Weights of a small GPT-style language model, trained from scratch on English Wikipedia: 12 layers.
MLP neurons of a small language model. Each row is named by its layer, matrix (gate and up: input weights) and neuron, and shows model dimensions 128-191. Each number is 50 + 12 x the weight over its row's rms, rounded and kept within 0 to 99. A neuron's up and down rows have the sign that makes its largest values positive.
Before each neuron's rows, "fires on" lists the tokens most often at its 100 highest values on Wikipedia text that the model never trained on.

fires on: ",", "–", " (", " to", " Team", " Boston"
L5.gate168:62 51 45 36 40 47 53 57 60 40 47 53 42 69 43 43 69 41 50 42 29 50 54 62 65 64 47 44 63 29 57 48 50 44 46 45 57 30 59 60 57 61 41 32 57 48 67 77 54 47 51 26 27 52 30 57 62 70 46 43 64 53 49 35
L5.up168:67 64 55 36 49 70 60 40 50 52 49 46 31 63 57 38 50 38 61 60 45 37 69 40 55 56 55 75 54 48 75 28 61 51 53 53 34 43 52 26 50 44 51 61 61 49 54 53 71 33 66 37 49 65 42 46 58 44 40 44 52 46 29 50

fires on: "\n\n"
L9.gate271:65 61 59 62 47 52 61 43 27 67 54 47 46 75 27 45 67 71 39 37 62 49 48 54 52 55 52 21 29 50 64 50 39 47 61 32 57 62 46 48 39 54 51 41 59 51 75 53 50 51 48 24 57 56 57 39 54 52 64 53 81 46 50 52
L9.up271:39 63 54 50 35 51 53 34 31 74 44 51 62 32 48 57 56 54 71 46 66 44 60 43 28 40 59 39 32 55 43 47 20 56 55 54 39 56 45 48 60 64 39 70 59 28 21 45 49 50 58 37 53 51 52 44 31 34 49 65 31 39 62 72

fires on: "\n", "°", "("
L4.gate93:63 37 33 58 57 55 71 56 55 47 38 52 39 57 65 28 56 44 62 44 44 57 43 44 55 43 36 59 47 50 61 47 49 55 51 38 82 62 59 60 38 29 45 46 55 72 46 25 47 67 46 42 50 60 41 57 35 44 43 51 37 41 44 36
L4.up93:47 58 46 64 45 67 47 60 73 45 31 37 52 49 52 48 41 57 53 46 47 76 70 46 67 50 70 47 44 47 34 61 51 52 41 23 65 53 54 27 47 35 40 42 37 49 50 55 45 44 51 59 55 61 55 56 66 63 54 60 51 25 43 48

fires on: " \"", " (", " in", "De", " under", " at"
L9.gate223:42 71 58 62 45 66 56 37 59 63 64 41 44 68 44 56 65 33 63 50 45 47 25 63 62 54 31 39 52 66 56 55 60 46 59 57 62 54 40 39 58 49 64 52 34 51 38 48 37 34 52 60 49 23 60 59 57 63 65 36 55 28 32 34
L9.up223:58 64 38 30 49 68 75 45 53 46 56 51 63 71 57 56 57 27 51 50 41 46 51 68 74 56 56 65 48 56 69 48 55 53 43 42 49 61 50 43 46 48 48 60 76 52 52 61 58 46 59 39 49 49 48 47 46 62 49 68 47 47 65 43

fires on: " |", "|"
L4.gate392:69 64 52 38 59 29 47 43 55 64 49 41 67 65 43 57 40 38 54 74 38 60 61 66 57 64 65 43 46 67 35 68 41 48 46 63 46 50 49 55 56 31 68 58 58 55 47 54 41 45 46 67 33 58 57 57 44 34 54 39 51 67 45 38
L4.up392:62 49 52 50 42 17 45 61 47 44 45 41 52 67 60 66 45 49 43 53 43 43 51 61 62 74 47 51 55 51 50 59 57 48 28 59 57 39 56 67 41 43 64 56 73 39 38 33 52 36 52 37 23 53 66 49 38 52 50 46 69 45 25 28

fires on: " the", "|", " The", " |", "The"
L9.gate158:49 47 73 45 33 58 58 62 48 57 58 31 59 64 72 08 45 52 43 28 49 55 60 54 26 45 37 37 50 50 50 54 50 32 64 61 47 25 47 47 53 54 74 43 57 64 47 52 56 54 55 42 54 54 58 56 44 66 78 48 46 39 43 58
L9.up158:52 46 48 51 57 39 29 65 46 63 48 54 37 57 53 56 44 23 58 50 60 42 45 62 38 59 28 66 53 39 73 42 39 50 28 39 54 64 36 33 61 58 51 36 46 57 47 35 45 52 65 15 42 41 17 60 52 27 51 60 60 35 45 59

fires on: ".", " Tar", "ff", " Pur"
L2.gate204:52 67 44 53 61 58 41 30 72 63 39 48 56 36 70 29 70 51 34 50 64 50 62 49 44 78 69 58 50 42 49 67 59 44 66 42 56 47 43 67 49 58 39 41 62 66 59 40 16 54 49 36 55 44 48 46 25 46 64 69 55 27 41 54
L2.up204:20 69 46 81 53 52 40 60 54 43 36 57 47 38 48 52 66 35 44 59 52 55 62 53 46 55 17 52 39 45 32 41 58 64 63 49 58 71 47 52 51 57 62 69 54 53 25 71 36 33 39 50 43 49 62 71 54 57 66 51 45 55 48 58

fires on: ".", ";", " After"
L6.gate336:62 48 51 72 42 54 46 54 60 57 48 51 60 58 69 59 49 61 46 47 54 47 48 48 26 43 49 60 43 58 44 46 37 38 50 68 45 47 52 27 59 39 48 35 37 72 35 59 47 48 61 47 53 54 43 48 45 77 46 74 47 51 43 54
L6.up336:26 50 58 48 41 48 43 46 37 41 33 43 34 35 44 72 70 51 28 63 25 57 60 29 85 69 35 46 49 50 47 66 40 50 69 43 75 59 42 33 45 42 49 54 51 43 37 72 58 40 40 53 54 35 21 50 60 53 53 45 21 32 52 47

fires on: "\\", " \\", " (", " opt", "y"
L9.gate308:46 64 44 42 51 48 57 60 34 37 51 51 40 52 29 58 61 31 34 57 58 55 40 56 54 44 53 64 60 53 45 42 37 43 43 49 28 46 38 22 46 47 51 42 46 40 48 65 61 49 40 82 57 45 62 39 52 22 61 50 40 28 64 42
L9.up308:52 61 79 52 73 68 76 42 62 34 58 37 51 43 78 57 66 40 48 61 74 44 37 65 61 45 43 63 53 56 26 57 60 42 52 57 46 49 32 40 46 54 54 50 37 75 53 68 54 39 47 49 49 61 57 32 42 74 64 37 40 40 60 49

fires on: " =", " (", "\n ", ")", " Dallas"
L5.gate435:45 55 53 46 58 59 46 26 62 49 54 46 48 30 53 67 51 45 50 55 61 82 66 48 57 59 42 57 42 59 55 56 53 45 41 48 65 48 34 32 47 55 53 45 86 61 40 74 52 54 57 53 53 23 46 64 36 54 41 64 41 64 56 42
L5.up435:54 34 54 29 63 45 58 48 52 52 68 63 65 43 32 38 42 42 51 59 42 52 47 40 35 48 60 56 47 45 50 56 61 58 29 34 49 56 56 66 57 38 69 36 51 45 59 38 51 58 57 55 56 53 70 40 24 52 34 30 42 62 53 41

fires on: ",", ".", " (", "°", "′"
L9.gate231:64 56 75 47 46 23 52 36 60 62 49 62 63 48 33 38 59 44 68 58 45 43 53 65 44 74 47 39 32 43 25 48 46 60 37 48 40 59 48 45 41 57 73 34 39 32 55 72 40 42 47 57 42 70 53 65 41 65 49 31 58 38 56 60
L9.up231:64 58 69 41 72 45 67 72 45 56 56 56 70 44 54 48 47 46 54 63 32 46 32 56 41 62 40 82 55 51 48 40 33 52 76 55 38 59 76 43 45 51 55 43 32 48 58 61 69 41 32 64 44 62 40 43 58 59 30 41 39 39 37 47

fires on: " $", "+", "(", " subject", " owner", " Total"
L2.gate355:64 34 52 47 54 57 40 54 42 37 42 52 63 60 63 55 55 47 61 45 37 50 35 69 62 60 62 53 53 45 67 27 47 36 69 51 64 49 55 65 38 73 51 54 38 48 66 36 43 43 57 55 46 50 51 53 33 40 51 64 34 34 52 41
L2.up355:42 49 37 54 48 69 65 49 65 53 51 45 47 42 64 44 57 51 51 49 66 51 32 58 70 41 51 55 39 49 54 58 48 32 39 34 63 36 64 35 55 55 60 47 72 51 36 57 65 47 57 55 36 64 41 45 68 52 44 58 59 48 40 44

fires on: " (", "W", " the"
L9.gate269:49 40 69 60 33 35 56 44 53 29 52 52 42 56 56 47 70 45 38 50 75 60 61 86 42 63 40 40 52 70 50 40 38 52 37 65 29 48 49 48 59 54 63 63 62 55 58 64 64 34 61 30 54 39 56 43 40 53 57 51 28 39 37 50
L9.up269:43 50 61 45 58 71 59 61 56 67 66 35 67 55 53 47 45 27 71 33 56 50 49 36 74 56 58 80 49 62 42 66 35 48 30 63 56 79 48 51 52 18 48 62 59 55 64 41 37 47 18 40 51 27 43 31 37 35 55 43 33 46 63 40

fires on: "k", "in", "an", "i", "u", "ok"
L9.gate261:52 56 57 45 46 43 48 69 57 61 48 51 40 54 35 58 59 77 49 54 67 51 51 53 69 54 62 62 45 57 57 47 40 59 35 52 70 56 42 53 41 36 53 61 61 55 56 57 54 52 65 54 57 55 48 38 56 51 47 50 44 37 46 49
L9.up261:57 74 64 46 39 62 51 53 60 48 64 51 27 49 51 43 42 50 50 57 59 50 47 54 59 46 50 62 45 57 54 78 53 70 64 38 37 47 40 48 28 34 64 48 50 53 40 47 52 44 57 74 54 57 37 57 56 39 61 52 44 40 34 36

fires on: "in", "an", "n", "san", "un", "il"
L6.gate20:38 68 63 44 52 34 19 56 56 75 59 42 35 41 59 38 62 65 52 50 78 42 61 60 54 45 53 51 59 48 68 54 52 64 78 53 61 51 61 48 08 48 49 31 51 58 55 45 54 55 50 49 48 76 41 42 58 55 54 30 35 68 70 44
L6.up20:33 58 76 50 46 62 70 50 62 66 69 38 45 63 54 64 57 54 38 25 52 50 62 60 61 51 51 55 33 58 57 28 60 43 71 64 73 74 51 44 37 46 72 48 66 38 57 30 55 35 40 51 44 64 59 39 26 41 57 57 66 46 39 38

fires on: " It", " De", "De", " New", "It"
L5.gate485:47 55 49 44 70 30 60 58 50 62 46 44 47 49 63 70 37 41 45 32 58 30 53 43 52 32 46 43 50 67 51 23 58 43 56 54 41 50 70 63 47 58 66 47 51 45 57 46 40 30 55 25 71 48 30 55 38 54 53 67 57 54 30 33
L5.up485:63 38 44 62 57 58 45 55 48 60 42 45 69 58 45 87 46 64 60 59 37 49 63 61 38 51 38 51 54 52 30 52 41 40 50 39 46 60 45 69 54 53 44 73 68 46 37 45 49 43 61 57 70 50 58 48 38 59 61 37 50 55 05 66

fires on: "S", "H", "m", " sq", " reb", " owned"
L2.gate276:59 53 50 47 56 57 39 42 69 35 68 31 64 51 55 50 46 45 63 53 75 72 35 43 54 52 38 41 64 38 47 62 68 47 27 28 60 42 45 47 42 26 60 64 54 38 65 64 32 59 46 61 54 37 34 48 43 54 51 65 69 67 57 55
L2.up276:46 75 43 81 55 50 54 40 49 44 60 54 49 50 62 33 44 44 28 57 69 62 43 22 36 72 50 59 75 35 50 53 50 37 55 47 63 44 47 56 73 39 47 54 56 28 52 50 49 72 38 49 70 42 47 53 64 63 69 39 49 56 49 38

fires on: " of", " |", "|", " with", " at", ":"
L9.gate213:54 52 62 36 50 55 37 47 84 46 48 44 67 41 62 40 45 49 49 35 48 48 49 49 29 77 49 42 52 48 50 25 46 51 37 53 48 64 41 57 46 57 50 64 50 60 57 65 60 42 39 53 42 42 49 48 71 31 35 55 53 41 43 50
L9.up213:32 44 50 64 47 36 39 35 53 49 52 56 71 49 40 61 42 36 48 41 66 38 51 45 57 58 49 32 47 61 47 70 54 50 47 44 62 48 53 80 57 28 41 67 51 48 41 63 62 47 50 33 39 71 51 41 35 51 48 47 57 60 55 24

fires on: " |", ",", ".", " United", " of", ":"
L9.gate90:38 57 38 32 38 53 37 36 46 57 46 61 45 45 59 57 64 56 56 17 47 58 50 47 47 47 34 35 58 49 46 45 56 25 39 60 60 49 42 70 41 67 69 30 62 50 50 48 60 33 73 39 56 41 42 54 45 36 59 66 54 50 35 59
L9.up90:43 27 45 33 46 64 52 21 63 43 49 65 40 31 51 54 60 42 60 52 41 38 55 50 56 41 53 11 58 50 39 55 52 47 55 62 79 45 46 65 51 59 60 58 54 34 77 60 54 53 87 53 51 48 43 59 46 53 51 38 69 41 43 47

fires on: "\n\n", " This", " int", " this"
L4.gate358:54 56 66 64 52 51 35 58 47 56 47 46 62 75 38 34 30 60 33 68 57 37 39 48 59 43 57 36 26 34 42 63 60 58 74 58 54 51 44 39 51 57 51 49 54 43 62 55 48 70 41 46 72 35 53 43 37 51 41 45 56 55 66 60
L4.up358:37 53 58 28 61 60 39 50 38 38 54 77 33 50 58 38 30 59 46 58 75 58 58 48 54 51 30 59 38 52 60 30 44 61 61 39 59 69 73 52 64 51 49 62 61 47 37 52 54 32 73 55 65 66 44 19 60 61 44 39 42 54 44 62

fires on: " from", "O", " O", " Ne", "E", "y"
L6.gate321:42 67 52 54 40 48 57 44 59 51 41 53 46 33 65 53 22 31 69 48 46 31 47 69 80 54 49 51 54 37 44 64 52 61 43 48 58 54 55 49 70 55 80 35 67 30 71 63 53 56 51 53 52 59 42 54 53 63 69 53 75 31 66 66
L6.up321:44 48 57 46 46 57 45 44 53 24 42 54 34 54 68 39 25 40 44 48 42 36 45 63 45 67 44 29 65 56 41 55 30 63 53 53 61 43 61 48 45 63 45 38 62 78 58 47 57 43 53 60 39 58 62 44 42 45 45 41 63 47 20 52